{"extras": ["capped logits"], "init_std_up": 0.0358, "lr_mult_o": 2.0}
MLP neurons of a small language model. Each row is named by its layer, matrix (gate and up: input weights) and neuron, and shows model dimensions 0-191. Each number is 500 + 25 x the weight over its row's rms, rounded and kept within 0 to 999. Numbers have three digits each. A neuron's up and down rows have the sign that makes its largest values positive.
After each neuron's rows, "fires in" lists the words (lower case) most often at its 100 highest values on Wikipedia text that the model never trained on.

L2.gate94:545515487472519510487514504507497473524483557509540498552516468468479470441498540486508544488520458506474489509507481516525508516517473512494526476506498539514508505472502453489486531497558533498528506539503500514473522542479513531495494527514506431528573525450511498479486508514533495520469513534482564471462483444476524526497521522494505545477465484488484534493510509496487532553508452496540499532493506507494500526487496496489488491501546470520487501486485525505490497520487500528490522498511491478501492523532541508457456493482463497508456490489485525494516499528454491487
L2.up94:476505539496479522501493482490476473507502458481525518482494553498540463526451494548557530483502583498499497481483497521505461508511486511493500498532496545510486512525503481465471494527474502518457482522480517510494517505487466499472507490540461463514527449508520495513521497478527492505437523535462516502499519498491513474517498500546469502428543495458495491503469495485463483510447476517534479491509467506523477488519470570493512479470492506514549466503518492484490507496485466524511479453501488531519496492531475484511497504545493512514501484528478504516525511507541534497
fires in: "by", "washington", "young"

L4.gate622:528506502530497530543528495473530467503507487518472484500521498524511490466528505484499485475486506496497491466472484519501555500488503500510508478501525509479497501520499503482517544436507457513503477515499492487491481487524500520477490522542511567491484532471514509514522521487506500425473560502465460478483512451494550528540535502478488483496528487575510466515493465524513508483495492484512442503501478517510492509485509483513544478517494497480491493482505484498495518540467522529530469493450522493501519487506499494506475502541554490478486528513477508487495491532521473493
L4.up622:524485485516500535495495474529505475524439453527489539475543427486475493439494484491502485512512531499508484484499452524552472513525510504503526513504507518490458519488533497465511495438523483493528518464453504530509528480489537506481507476487470511496506505475496499521466510482494516505495492519541497461531484509480478522558501495490507559489461538516473501510478458459473455568541457493505521498530517489474496457515507509537480500522473521470472498514506528508489516521469515497456487455519484533490513493477479503478519511492499513521525499519469475495505498520497498494
fires in: "states", "democratic", "representatives", "status", "statues"

L6.gate371:462526471527479501538521485461509569487505512469517517536496535509496487470514542485484514530503462485500485493512502494509517472516512505497500548529507492481472552536534462529474518489539489473501500528510505477497524526509530505463511523540503486493489500534511532487500487449501491501488488505497568477469476499474496511441518510509488459517524503536515492489504458499479516473490526476521484493492507479501550518532502491503435469480513530517483480478489501467530500496505489505474502491469551453482526485509526526483516469490467520534519479497475521521502510526525481498
L6.up371:512496486463461498473496454507517478473520531518482489512538516521504482511517506491475522488476522528510505519544513497482514494503481560489478525504487498503494499541517490492488502506537448496507435495505501503545500485458521540477494478497448519485499516532449486508499524495499486537520542455516471510527489482434493482509511517519474484508534517472499523502489484425479512466516484514533521503544511527494520477523475484491498521525479519467485495503467454514529445536452494509525492482516479493523509508503483510553516524493492467532499447513475501490488465483521486456
fires in: "on", "by", "bond", "at", "one", "however"

L4.gate192:449496509521513457512491501512448500504486485516482503531523523511493520501446527504475487464489507524450530449531515500512476501455497483489504488512492553505558498501514510471516506493484479531510489541533474496504484549483471496504499500498456514530502500505481428503518507499469521507522498465512486535493516507542498487517472529513534497539487509521495532451450489501461473462516488481491460426479475503523499514489523529490490485464488545566511479497471464490496498547464518474500486506538471519512434500515520508492525514463453474486515506484494503516489496488529489484
L4.up192:492496544510496476508528521504558529515466512532518496505506502460523491500547493537495473490486530538464489483461504520506499490521463503535507501498478497523524501496461505492509453496507469501490488549518455513547476549462477503506541496505490500520464469478492542512505509477526476502452505473492465528462522480481522491479517498502507495492491472506447484480470490507503488495487519511475461477516536512514490487487499502495434475527493500532546514541450494481492432523481489526500520514537506548530507496502509445486455444484445477491516555454509491529523499493531489528
fires in: "its", "him", "her", "it", "his"

L6.gate58:492503502508519573545471513505482489546553525439486465498477506464503503495516475489519471516442501499499479464529463501481537498493554493524500518503494538483506445471520488525505526484498505491521498495498510538475492524480525456511563482559441508538504503515485474515476519478479448491553504527500522520508500495480461480511490496523513489496554472497505499511489462462434493517546497526527517490461482517465477508489458478483485529558498489485525541499485469501519491513558535455500474498474498471504493483481477533500525510492505514561476525516528556479516480482531476483
L6.up58:481493472552493481495467465516533462496486484502482457512498534469512523487477476481532502497473498485503488462489487473464484550489493525545511549496489522477513528458472482478496495472510525502496486473447533513469491521515555481475485484489485484505499513469514443507522542493495464474517498473522498490476492461477537499474529512501515466467549532516489539468501522510516511518500516515487489476467479502496468494550463520515468479475496471465533508528454497447514487524523505494534506479525517480475499500501495499498513497469478452524513495527523520542530508506502506540
fires in: "to", "than", "even", "still", "often", "their"

L3.gate284:528508561497526470540478501516484490510481524483484490524549504442508544540492477549491512448504478494467517486478498525494479522474486542507515518493521532512541498487502541491490519530512506520444480529516529491479484482464508493499493504497566517479484503493519480540520487549521479517510510482458470492489532520516504537525484511486503485527467503470490442511487500496455467501500477479442496508472514528479522557494556509500502561529505470500536517466537492509501494481491501500507511514498477458495488483526489533530504465481510473508458497516557483476463519486534510525
L3.up284:482487498483514533494498508542463501521513534501508500537481514505533509491491479494469502583509513500453487492492492504501551510500480530532498481532434508509510481502440538518522474515517513516502501534534501504453486512495533456516549484537477527480486544467519492501469474483502474479473505533534553486468463469449526476420483530511506499461542465502489466487489522492524519522464475516502484518492494463500463488460538500491511466446527515535523506518505471539481483523529522482542466487511456496545497485527471524508503554521500474511495469477498514515509501513497489482
fires in: "group", "through", "throughout", "although", "groups"

L3.gate60:512492501504488472544546506478479537495543465538530474510498451511501528467480487483511525503490505511511508524568484483518440488468518453460493491509525534547494518489498507446526473450484518480481534527529453471453459478481502509533531509514472493493494501520497505537483462494533508501496476522495515497521526533536516529520508515503501512525468522521477433509518525481459497530512527496517549475512459503502492505491470481501496515547457499523454464458470486507506509482498486479482465519466487508508522512497481509472498493493488486523504503483501477530532508488496510452
L3.up60:540503468519486461497540505537511503475488484520525507512523509506459479504479484471511470459546483488499435508468498482523486488477499489515493472472496515535486503533538551484513536504498508485537511477498517528470518510496499544494455524490503537579470510486476495531508500497518483515480504507495522492489481493501545473489505517506511506507512516497495413502509470554473492494516506501543483453521507468501511491480473529478481507538492506488503508503469489469470522527472503496444500493493504508481463506487534508495488501545430557517535461516505488551497466463506541499
fires in: "second", "third", "20th", "19th", "3rd", "15th"

L2.gate42:492496509537471513494517511517490506488520469500484500495486520475498526506473488503503523496513539480488536518476499508484496486507541473508502528479497516525492514469510507491565550513513508507483504470558471510494464476516524454465506509472440503502513516467495485491496521519483518580477527506481518491569515538461487564483507517534470526496499511551511501500560472500479510477519457495529526454490526531489527514454548532469509484485485509523562514516490483526531471494478534445503512513489500543533498459515506515508514497463526497480477479522478518504497479513523498489
L2.up42:478547474521500482545433541490527496525536490486483496474529478485510557502460507515507503530510528507530527516469502532504491506520513479510479518533491492530490517470519524504473492489542516486506524469489441515515509509504477482542516482529472531475484486492499456535577516487468470498474496466505503449540494513501438512504492464500534440502527511462486489490491504491523496508465464478548482523496494489527519528514532497452472464501506488483535467507505532515521482459503490476481478510495495549509484464503511503474510503555454538457476464517512490487485496477500468475
fires in: "as", "became", "washington", "russian", "russell", "russia"

L2.gate546:442496500513462493529494513534486473510468533504461511486574511526548539518441494505500460459496485473467506485511473524523505538473484532454444491458537537504478508512498497500540478524507452485518465484492476472492512517489478510485519477482502537458512488536532509493486519480483500499503483500545488492502494470523508495520498478496455518477517458527458506469524534506519518476508482501488498510483490495479535467469483511526480511524533498537471512485453501473496500508498489523492472494487510511481512529488474508475467516440566455462548497494519496536485524490468536508
L2.up546:506526467461534514480470470516488523495418492537539498524518514556519507499552520528516526476514512473443520518524518544512496513509494512507532566515474501486476461515530472531499468468517494514515493546520485475478522511514517471528488546508500509485512522493528516515535520496525489525490488472505516510440515491493519512511530474471521494487486491497530541446511541489526472490519490462476475460518470514496470499508502488486512488503491507511520504535482536482477521532491506525490514551482473509516551510461490541487472503524461523455488512519487454478521527526475514496
fires in: "his", "their", "its"

L3.gate563:496473504479516499479484495508482525501502529503485464523471482497472554505509432531529481463493488489475546522510461480429507489507547488521474514500514497483530536475542437516493475450464477450470542517499509510491500474507535473484506496514473535496445505483462454504488501484500500507475530528461495500549491523482460500477542503513535533494512564506459465471518530576513484474476466478531436470466505495506554483474553500481499488513561501497564511496500464504512509500514491513535535508500503509480504490545486471530531492528504517495501498483510528533510522486491500504
L3.up563:504470436454524505531500508466467516513549448493488464477471493497462536530500528537479484561531534465531473530494491506496512544501520489479499508508537502523471520461496528506498487474492467490482496523501485445475469489531524466516542493502487516492506536553500515503472519520500530541498487510481500482513496463435504498491549504550498518517483585496523483465513482474504526498512499488546492482517506586519470453500490544517509476484484506516499535481500495505524476491520510503504529485536523507476510495541508514469526494496552492507500454523494522543485489510494472537
fires in: "york", "used", "music", "russian", "russia", "russell"

L5.gate487:487501505479492461498476478465473502500492551482503489507512503514515508473469470477492505471476529454531528478519429469495487550483530513534565498504463491455513503541528507491512523507475482491484509507488525475457508531515501456533507462477487503523501528481494514487511495481516502504569477452531538492495507521495477439538484496510497577507438553513518516511479512550508512486489457500506504459471511487502498498479514498520510483519517510511468474455502504468476525495459539507479498525495498556506479479477506502485505492501463504510540523500532490519476470507555494460
L5.up487:511505511505509471521517551545529481478485529498461501503457505484531510544499541513514501471500489507524511556513443503501512526506475482468471518488474520465558513465507481523496454512472502554528540490479489467471501493517473500489540488508497468522471465496490469486493486479474506498507477514504490531488506559519520494488465482499527505510514501432515455491497470495459537474517502490501529488486494480538540471519511549428499499529499478470521526517523466483513545490501442537474532554503517484472504497502473489499528455491543466548497502478496499524505517532516488533
fires in: "1", "12", "11", "10"

L4.gate360:492484506529541540508515469522468494539518527488492505477492464460496525518502519557485471453504472506525486504504522491563483514517482552517481495491542460515481524514487510487542507598503508533504520482489519521512501517457475543505522489514478471501500513501491480469531493485522501507517512473526492511517500470481522534490518474506498470499470502494499501525519540506468472543488493471471483430536511474547506509499503546505493519492460503516489463457462525492491500534482506508484504500491527508516431533510506473563509519520482473492502485531459495532526514509511472490
L4.up360:466479472549505477538508500508531503516489492520495489508478525488530510480496530472532502500514494532504471488518488472504500501497543545523514487513453529517515490491453539503516548520541482511513490463525504495466469487448520495446542496496495522458474507459489500521495526502501435498511512494473504539515486481479550476478498513499499517427466475519483538502522513482496525533499493458510503439467484468552475529430502499518492535536476484496512478553512489520518529519496472461510465507466473505535488486457508504499492519484532515502507509531482510512516496503489579490
fires in: "three", "third", "through", "throughout"

L6.gate519:515529492503505518482480484520446506455532549504479545520498480534516521528484523470494451505489464512538514518489548492477505497512478501489545487515536521502467517493509460533524509508539516476469457498491484464466510512519480537516471444515451479476507490497494505524504485499496477554521489506526457475558532471521498499492509484519477444555471497475483518491475493486523545530550499483502505481497499524487500466457548541513490523567497493474491522508508496479500475487501528496536468502490501494529540472521484520494474502496553504501488544506480492475468501492489463489
L6.up519:508495501496458476458509496490511501504492526501481490495522515488517517472441464510514529515520475491498460469529475515483519520475525505492509530475499527515520561466509479494505497517503504476520498450539513526502515482487476527507501525503490457498498516449527537483459493521534489512520489466472488449483501533526505512503508501509518493527507537507515505518548550506501545486475516515510480502514518468486478505503550473495490517486449473469554497455486477487583509476481509554535473502505498489523522530501456463523466516546495532503512478524527519474510465489498460505
fires in: "a", "after", "in", "as", "although", "according"

L2.gate503:518495589476499490456477485506527523477528513486496512496503530516503490532489460543517514506457490482523529516483516501502491483462460476527478474506471473458510506472496498478489532551470496495492491519487501438532422527515487522537486465485482504459477491497519496537507512504488527500494499452519509528485506485474491533458533494521459534530514549497475518558493503496473505535523501491474470474496473462499519467495508492535519527520510540548497515494527501481518477481498498503476478490533484481524523485552533482497505510545471498549549473502479533521530515503508533496
L2.up503:503529522515511463505509480471479501493502507504533505509499522490529498518477526504492537490478524469501505535476514517459498481441476490512484483460506492469519506477525466535463516480455512495520467476437579474498456516473507525444501535461463494514507517536492505502513516523460518526522464465507528499444494508510524526496466490535517512522511537515473487478530512483533524543550479451468508515505525499479480531474486503528509502511458490540558457529521519526488514447488510495511435504527529521484470466514507524487519517547471504481528509530461524507543525484501522493
fires in: "died", "henry", "elected", "opened", "finished", "open"

L6.gate498:445515462464521550505525499465538470480544522473461514511552489489497493485484534493518491477523492475499494530466528540497530477494490518500457552504491536472470511490482505484555514521503490505542476468474495485509455514505501488490459480515510532516508479455495504511486501520495434497478516498468486490512520545474526536503484530478496542475507545431491497494535472464516523490540472545475529530482486504471471487500524491492475533532522511565484487485484545460524522522504509491468506454468492461455489515494485476549472521489481515517506500488524456497509479513478518489
L6.up498:507488505497507467476565458469488486508519507545465527500476496516473533500512473468431504474502503515493550462511481483514480512504491503489510496514569523495473465447520467539508480473494490491523470481536499497488507521458501464474528522493502493509488466539513544494483498531515493534464488489478496517465517504490519479529511454524460469535487488490501513513534500487500546492465491535499489519479492513482508548511516482505511455490466470509500512488514503502545440498517481547528507521524511468465503493529482510513474489483526486548502521453487485531507496492534481507
fires in: "during", "after", "following", "of", "by", "in"

L4.gate153:492509520443508508490501470523510522516525461491528495484503533559507505499499475466518501534463467483466539476479515502476481535506457471492464490482470542515519495538458536508508464482502478493512504452464496506484502462509544545504484476495556500535481486465504485500470530465479514496499525493485504473501472499508515493467558506491513519495479524501462501560532489556434470531463503465514494486529492542505535490499502512461493487507491490517504510527513507506531502544535483491553502575507508516481495469514535482480468450490508480483525480506484467509515532461519498478
L4.up153:539495487435518495495455502503418485546528529494528494504518488502533502515489442517474478526453506482516521463488493469504533520476524508492486515495529474558506518541524483546498491507514504514506517488489516493526537472506496504507480468480485543482528499492493507504523493498511535527492474517495515493510508484549492506497509456488489527506484519491536487517507506475523512520465506452492497510539480499480507464511461489533521493487533479488554489507524488463492506493496479496458473521486524506494543531530548516481492535505456504566467464463430458526518482506506443526
fires in: "new", "members", "public", "member", "published"

L9.gate612:520537522501497506505480496537474461501548534527507479516524494525512502507525476488493475490509523506472509478513467521525537485514546519522506477498507516455466499514510481509496484514500506521467529535560481521511516489523491502481466471498476496492538499495545510581480522478518474502535508507483486488509470487505511499485544535515509521516501503505447465526525511492490501506531495550518549512500501499471514491524453562515507553510527441488506484531520450553459479463503476494454526493494502470582479460541494506502483489484529487512497474494521479498455530489551468519
L9.up612:498460496529531488493493513458536515484503505535485484536460502501492530562488524477439476536509499443514487467513450546521499514494508481494487508506511488510459511512487535469489463499513493482493500494503500543491537479443510503472472465496484448501505496529496508530487502524462477497508515478507531533515484522481519526509490491523490485496492507478471520486514497501515520468490515514489563516497494467472542516534523479517514556490503532546487454515430476480499480534504530490477504504530552478513468516523535499509475496496466484523473480492499497518519554506502505495
fires in: "to", "county", "group"

L5.gate621:520511473525482504532480530499478523498506507527522508487528525509511510450495544474507518479472524482503481447515492491557545496452458460485515498481477482486459479455504487510513472503514511509500470499463489463493538515508486511560509526522525529564486494498471535511476509496535492489525459513546483504523464519505475454481523476520506474533451470454524535500519514447514526487529532463491519508477475499532509510495492510517471499504490487549491475557493441540513491511479461469516478553528520506490483498496499518516476507481506474516525512477538485534515471496457491478
L5.up621:491493492499457497522481499472475513495556532551518421461502473484498450515538525465464487507490560489473524506518533452501520503526544537519478518527476477531495488546474512495504497494547462529533483547539531500539529475495460454517523513466527517546497497487522515546533475485463491489497507520485540511527463475498496490491478480499535520479500552481474489530528531481498536468508433508475494496488495520518527547491504510495498500595502478496488486499479534509515481465538468491467471515487520470513525489483502537531484489494494474528494530536535485474502522495509487531
fires in: "the", "ii", "iii", "type", "king", "european"

L3.gate106:463503494513509482427509535491512507510532523470507497505494535496548482491457493553509500526495499484470507511462532486500490541510514513507515470529511496474498491450511473468507451481474519505504468537524537510496524564520524508520498523513494471496468461518488511504515537523471485536527430478446497513460489507497507510486496482530499492509509535467522453493513537502498486542500508504466508505506512476532476482500497486500470496515498481509490452471479492502479485496516573456506538445464503473479511477502463489496492520540503514544512533497537505472521537526566529506
L3.up106:524495496523521559540510546570508491460482515491465515448519491506519499509540476520507493487512492477484519498511505525510509501490505493540471521512495516493468465485537520494503456512490513487527489502507542475511487490466543458494467525527490502518523485480517476490451543447498497522532510469465503524493500510481544500478545498540448486497549505527553539473512494528500465511501517503533487508502482502511504491504473511505544516446501460464514477543456507488533501486495483498521504498566510472493548543506497503512531525504519481512479514503459540487528498479498460497
fires in: "been", "be", "has", "had", "became"

L2.gate187:523498476540502526490502514472532419502476518500544503470491478533506510513477578485528530487496483504483504465500529538491484489464503482484489471509483491496505535520500483495508459540488477482471496515487505492479520515497484519521491483544510489510512502515490468459476524491475479504522512567526501470460542543502488485529542503512492543475519507463450503535529502489503425500542506496535487518505491495528505525524530504556507479503505516487491497549484484502487453537475493505512479565490534494475506509529509515480485491494493455494504457515492486513513488523511478452
L2.up187:454516498477536491447515532493503457509491481499515525494525529540499545532506540490514508501547456516503522522503521499467520497506513518450505476472465531453479483477465505530482513507498546507543502479558444525518496540475483497480513556503471505532516555463468489470510487510504492491492537495515482490525470453519475532505503523524539532492480505482459487494514516490499488503475484453509458454457508485507526531480471503522423454476492491465533483514459462527452528515507478490509533492470505483491492492499479502466523466535497472504477465523505496514506516499508478528
fires in: "the", "over", "average", "overall"

L2.gate56:508482472486555522494514490524480542489481505488487454484517485526475491529509522484442498498516513490539547541486510503471510489476473561500504478459509518525502522499505509517498487458472515495487502488531479437524476486538479485517463500488507478517544470494498503524509527501514510485468508515515501527495514502502519508508491533513472492509517501437498516482536506498499505478503496530509510500482462453458506469534491479503524496530516474471474498475495451486486481518521407509503472475534489471464452517521497520576488420499501496463507480494512477515516510486491479460
L2.up56:481507466496493512512496487495497487529547502541479465472531490485457479499460466498547493492527484517497506514518546543486543474498508451467510499515483496440503457508472501479520496500504542491513550473530518487501449533475527503489486508502509486443503493541494441480523510499506496463478519483479522484512541525509514539529543447470507462498532487522500476497531503496520492471538514541529499519504470563476535557470449507484495504485492502460545506492461463475447493506521498483506478475504553480522506493481514548520535485501496510475459503525483501518517504485487495490
fires in: "and"

L2.gate560:495494499548505460550515514522511511496490523531515442496533480498520484499524563509466496486516469485549515483504490483472484488470517515509507474510506534448521515513499482507499510522524490491532480470497472502486447467483506514528551480462532474518519482525552485456537481506483502467515474496490497502471468540492468490461545494476478541514484470502500501495521521448508499464508501490455498484538571498503479477491509496464471503512484512502465512477509474497513549463480530524507546504476510491512493473520479485493509489521492514512569511554551537479525503515482497520
L2.up560:477466529476534513448518515463501504499486495496489527491469467518510511523525479484489457501512537483529475527509474481472500490473554486518487476493508526496512482533506496513489499491509495476525525450509533537463519439504497461563516463454508517507521510521530496514508525490499525495490497492509520516508482536491480480458504485523476520486490467487504508487516474496464493490518483502477496522526522493528465474506514562501485547539510480495522489435499490478498505526520487489480466506459526500507471506512473485528508521483471518517497525484517518481525484498461443483
fires in: "1", "11", "13", "10"

L5.gate361:510482468525464485465517517466447508491513486536517514530507484509522545483484487488507537495464504510514529498466500566456560459505493467535479512516489472498491535474495519476486477516511491523528528483515482512530512516467508516450504437481541495483471527507535548486477463517531534461504427490473499522467502516517476508489500498497495475443459545507486486503532550511507532478491486511499481535461495481491471571520494512520491496509497512504500501451520522490514549479480534479476546509411530465479477502501514504489518496460468451519505534484517480502542518480514539487
L5.up361:512485519527480454544512526497504500493460478503509524495477516494559507528520520563492501474523508573499498485483512476522478515527518468492499523476433494503502500561461464541513491520474509477517495486527475525479480472470492443522527491509496500493483456509530470508466538518519488525473498490531500514538502474443518522518514483482499459525478488505469477499529530477493491508510507482454507515510492469492459509521501531525488462505519479464479504487546540486503512494493438495531492536486509502521508480555507465514508477466543507461499480477451515493511527494521545496
fires in: "william", "river", "million", "miller", "will", "williams"

L2.gate401:493501554493522507498524511475503447487502486492482539478509473534486461476490501491507470534522498525498469493471496552487458502499505498556470516466503476501473519463444520519481457513577498528505508508484479532538522492464504466492476505483487538524504489517488507481517509512533458515479499510479509554477495482509517464489501487484461487525488520505472525490511515503530480519459474472510538518490499531528478535532551517476457482530456496510548470507527476485501521545512497505483488542508497468522481499531484492469523477491513458516466491508493511498502485513509479535
L2.up401:509479535480480516495482485529480497522477459506465487450531502515491446495470475522498495477498472508459512449463459484527514506494523507502493544531506496537510585483507523530482561505496518510515499512474519473478530470482527522480526460521516462502507531506575490476510470530504479475512499483496492536442507495470502477523506488521508501502497525513551496513473484509519499527481461496517492510467468541492491548537506449454484500486483474515478524544456451507525522503540498501506491491509478502514520470505462499514497480455518479473501496498480498475532503453551498480
fires in: "2", "region", "regiment", "22", "21"

L3.gate497:501507499472491517481512473487480493481533534493519495503438505517519546532465486512483458489494511488459538569521495494512491504495523526476525496535511455500468502470523520498533534544514480465541488508503497487501448479532492489447473488511542487507495491492501566490479514529533482490534516482494523495517467534511519487543525543520463513527478511481488476525486504522512507507511513531503503448454472506536483519494519469498444490491504497443492542528550542496509474493548549502514498500492504467500493505498509500509508517542466482505513461496535526513478553505457493522
L3.up497:465482475452505486445521497473496458496519532501509495477488511545469479486529491532502496515533516476495496507485498483517481469515529518510488511529472493499487523495480480492497499493470487489501502495505490534442513488494466547499517495467538479518481539507504455506492504534514510494535483518517486485450528454522455527468495527508503487488479494474478478476474475456509497461513493495499512540553454453457516497494544495498490477501517480529481484516506456496520475484500507496495492470518497488483541468495486489484484495503530495490516549499474492464524429437521476482
fires in: "in", "during"

L3.gate544:520480536508492476496462478591529532473499481492490481491491574529483496534554502467498535495470478512529468501514497452506519511486473519497488471516474489472497486499528521534472533486487500494501503450505541498496456497533473535533555506497501489538489463444533467476491514515495471522504501483520530505512491515489521471495502567504492524497479475522447503469525525479515497501470522476499486457489458520490506515522498500468533528462479513543487537473541532475517497547526476484506455528499498458550472485508498522537496497467501557477532476485496526491502518480522540472
L3.up544:532454495496470511508484495501496465498548511511544499522477511487504469515496496461507458501436522494556541475487477494510513502497511480493500523466488519507517491528496487499495511497523491499495541518531488462525479482480479550482521508462519462489492498494515529444481481464474501473532572474449488476480543538498497524487544510477508496493435498475467509521525496519510529520467514522485493500497523544481484496491504505481514486479532459512441485486490486470490510470492492472559495498508524508507514523507483492498498550521522528518466495475500491511482485516482481517
fires in: "new", "public", "single", "limited", "commonly"

L3.gate554:489495485495498514482512494509453511468483512541476503499520512474457526501548504481498495496487496485505433536472502510482486505521487553492502569486464530504464497518455522488564535488517443516471447550495523464518482494550482435486471453535548489520508500508521493504495478496513509484514496477506474503486519494499483506458487468527518531490476532509449487504502504479494517526493508458521478489478507476499535529454499474552464530476478550522528506498546488492544457505521512542506490487479473525493524494477534517515495510532492473557522490523504497525493512519506521504
L3.up554:471490501540474511444495469469484490552462529486531485500536505530457477481510491518494504470514492522511474537481457500471554483520489487469506493507462492517528540475486504512512530511510503517471518491521542499507477501439501464490529435571527451522484485522491491497486503486464493478488501511474498498488526517476487512541491500489492503506529512474483455514486506510522488520539449497506507513534441452451525498496509520492537472474501470474490453516517473521489515486505432480548465515509491506535507498505516481521494506469508493509533474481484523540487490518520489526
fires in: "century", "central", "centre", "center", "during", "percentage"

L3.gate363:478522472501492525526465462456535487484502551490500462502498534487519518441478513487517489473488503447520528491455478455514559489517475532508487523497495547498491526497480527452528490500507466544431560487471521504500498513512487518524488496499509515496488491534505490502551513478543496505468508495491480492472507464576488524488504501479476515527524469456537486520493517552514508524496505524512495484501506464484491530506516456475477529510474572528485510473510503516482506489482500487559513474489488507520552492500472549486483464467542506495498525505533509488497462531466498478
L3.up363:499476510509504456513532451481518557518502494448482549540495458492485501491489475530473493492486489507472543523482497498518533484494502527480498506517496491539503505528465511494537520476476555498480523492514482492499506488510541508490502476524513451490491491538479491478493518468494503508458502519513489488506529426559450488458525482522496518463531562467527511494546492483503540484494546477530510483465541505519476499486469521487480513497514512506482478505526534490520508504488491506430561506542513506531507525506460518472540511449525518492446451514486542522504501487488538485
fires in: "february", "island", "jr", "million", "road", "islands"

L9.gate581:493491486501542480494491486497493507477482536522523480512498520490535498483502509449508469480449513502471502483462465508510543462461459499531488499484498476480516480514493487520526503491503448518435514545479486471526486506506456511515491472485475470524480503523472487546528491468502508510480488478519545483515504477487467487497527507481527507475499494489522514467436503517497473499515516491502483478512497478499494493499482514479531477445488457501434488489528508501472498494533478488531521462483519493520468539524483440534481460501486496517474464497483546486542529495585503509
L9.up581:540479474504473504534465510522506474505478502481489490479488495570531459481526526525457524508498481506493494482464491517507473535487520487505471501492507463508457507538452440503493482513477531478484519498505467475552546515488509450502552480497509457470475503513545514509487430501529532482516462492492469475522491500479494542482460506455479501507491455495457462531479532498549491477478500493470525505528506539502500487473482489529481543489511544476497484475522500501535503514490499477484490498504541473528506510518479483503481556554529472485521502523521498503467468516522480473
fires in: "county", "california", "carolina", "township"

L2.gate627:505490516495493498452510480467475543531518523509497471533535511538518503497472514509522522493515466478480506520470492483556444526522492501505495473537514476496478518489541514475526498482499482508531543561478500484535543506530486521480524507529544446488490483485489484463505503490492454463490497559495486455557501509531497513493485485486519456510494513459474467452551490505537505481507521498439498503455469504540484509480530483521507494482519472527512473541466480486502500510551442474558486532515504503475491498484530499460473467494516523477498527478486487492524486473487499503
L2.up627:471553481545503472526513493492496489545478493492474533470510511525504506515475477499497487483528486452519514511481451488480493496504498546522495486449454496479493448466528574486503528500525450447509537513487490481479471500523491470517516493522454523500501531541530501493475552473502485514541530525468467516511495494495508453525497486491440513504485470471531473517493508484484497493497455505508512522513487444519501491519523490528514492481511508475510484497448515524542484479516456508516488461454490460480492448507507509516517519525506498539497480532459540527505481484481558468
fires in: "be", "been", "being", "before", "began", "became"

L4.gate515:505522459516504517562474474480549437483533459496551524512493511473488504456467501481460534471478440511482506498508517512565489510507500515489498430493485511453503504519516496532495467498475482472517477523514549509464458484521507500511518497530516518495473517512466497507504501511509522514547525531485510494488509521466534456492467502532529493506511507513497463490476512473539505505475510530500477483533543539487509471512500497477550500471482559532491461476468504530535514474474464551532513519516498510472479495489505451532534494521527504489524444504475517491496529546487483527
L4.up515:435545481498454473539554502501470501521510552472528523494508439461477555509513531479509474505494484484518545534472458483506482492563544455509502530481522445536491497523539488496502481484538493525506452467503550487545524493490469512484504527523478478542492492480485459525467516462507556515473536500521482496518508495469511535490498510505508486533460514502520441494501511501507481530511490466523509507508485456498519493499483502449506487510529496510473469483492487509522448456528500474503520531525528478466505492500477485498520465512504520483481495474508501488513513495497539479
fires in: "great", "service", "record", "records", "recorded"

L9.gate141:483506522490482473526481501513492549502532561497484440510463496544533527528491513476467484509550508433520480515529447524497518454507467540526521492509530513510491507505495504493507489523540489510478492490519461482512489495482464494534507507484489508450539465480531527472500448519488443508511477490500488482494490541457470527529517514498511516499515528487540499481494512511498554518533475499469507536537492530479506482517485494457504494467456519470465497533496493515490512511499452561492507484484532499525495521518485526502528473512484544512486501481472515522461495458546499480
L9.up141:482513531499507532467491543506519486504527466489484497495556492491524527519500538516495499476489514465539506520509505566464527497537516507522484539502478546479492530501428527490532494504491503510503490490470490503533504484456466526471485492484473446522495458480470486469482504493507533492517544478504451481508524448508524489539502482517503486493517500485503480508523477486529509518481533512495457574498504523481498517506523560498496522554513506488486494538491511508502477482494539448484497479504495482496476555490517477494515492512531456541466495524538512524493505507502476498
fires in: "some", "to", "of", "ft", "with"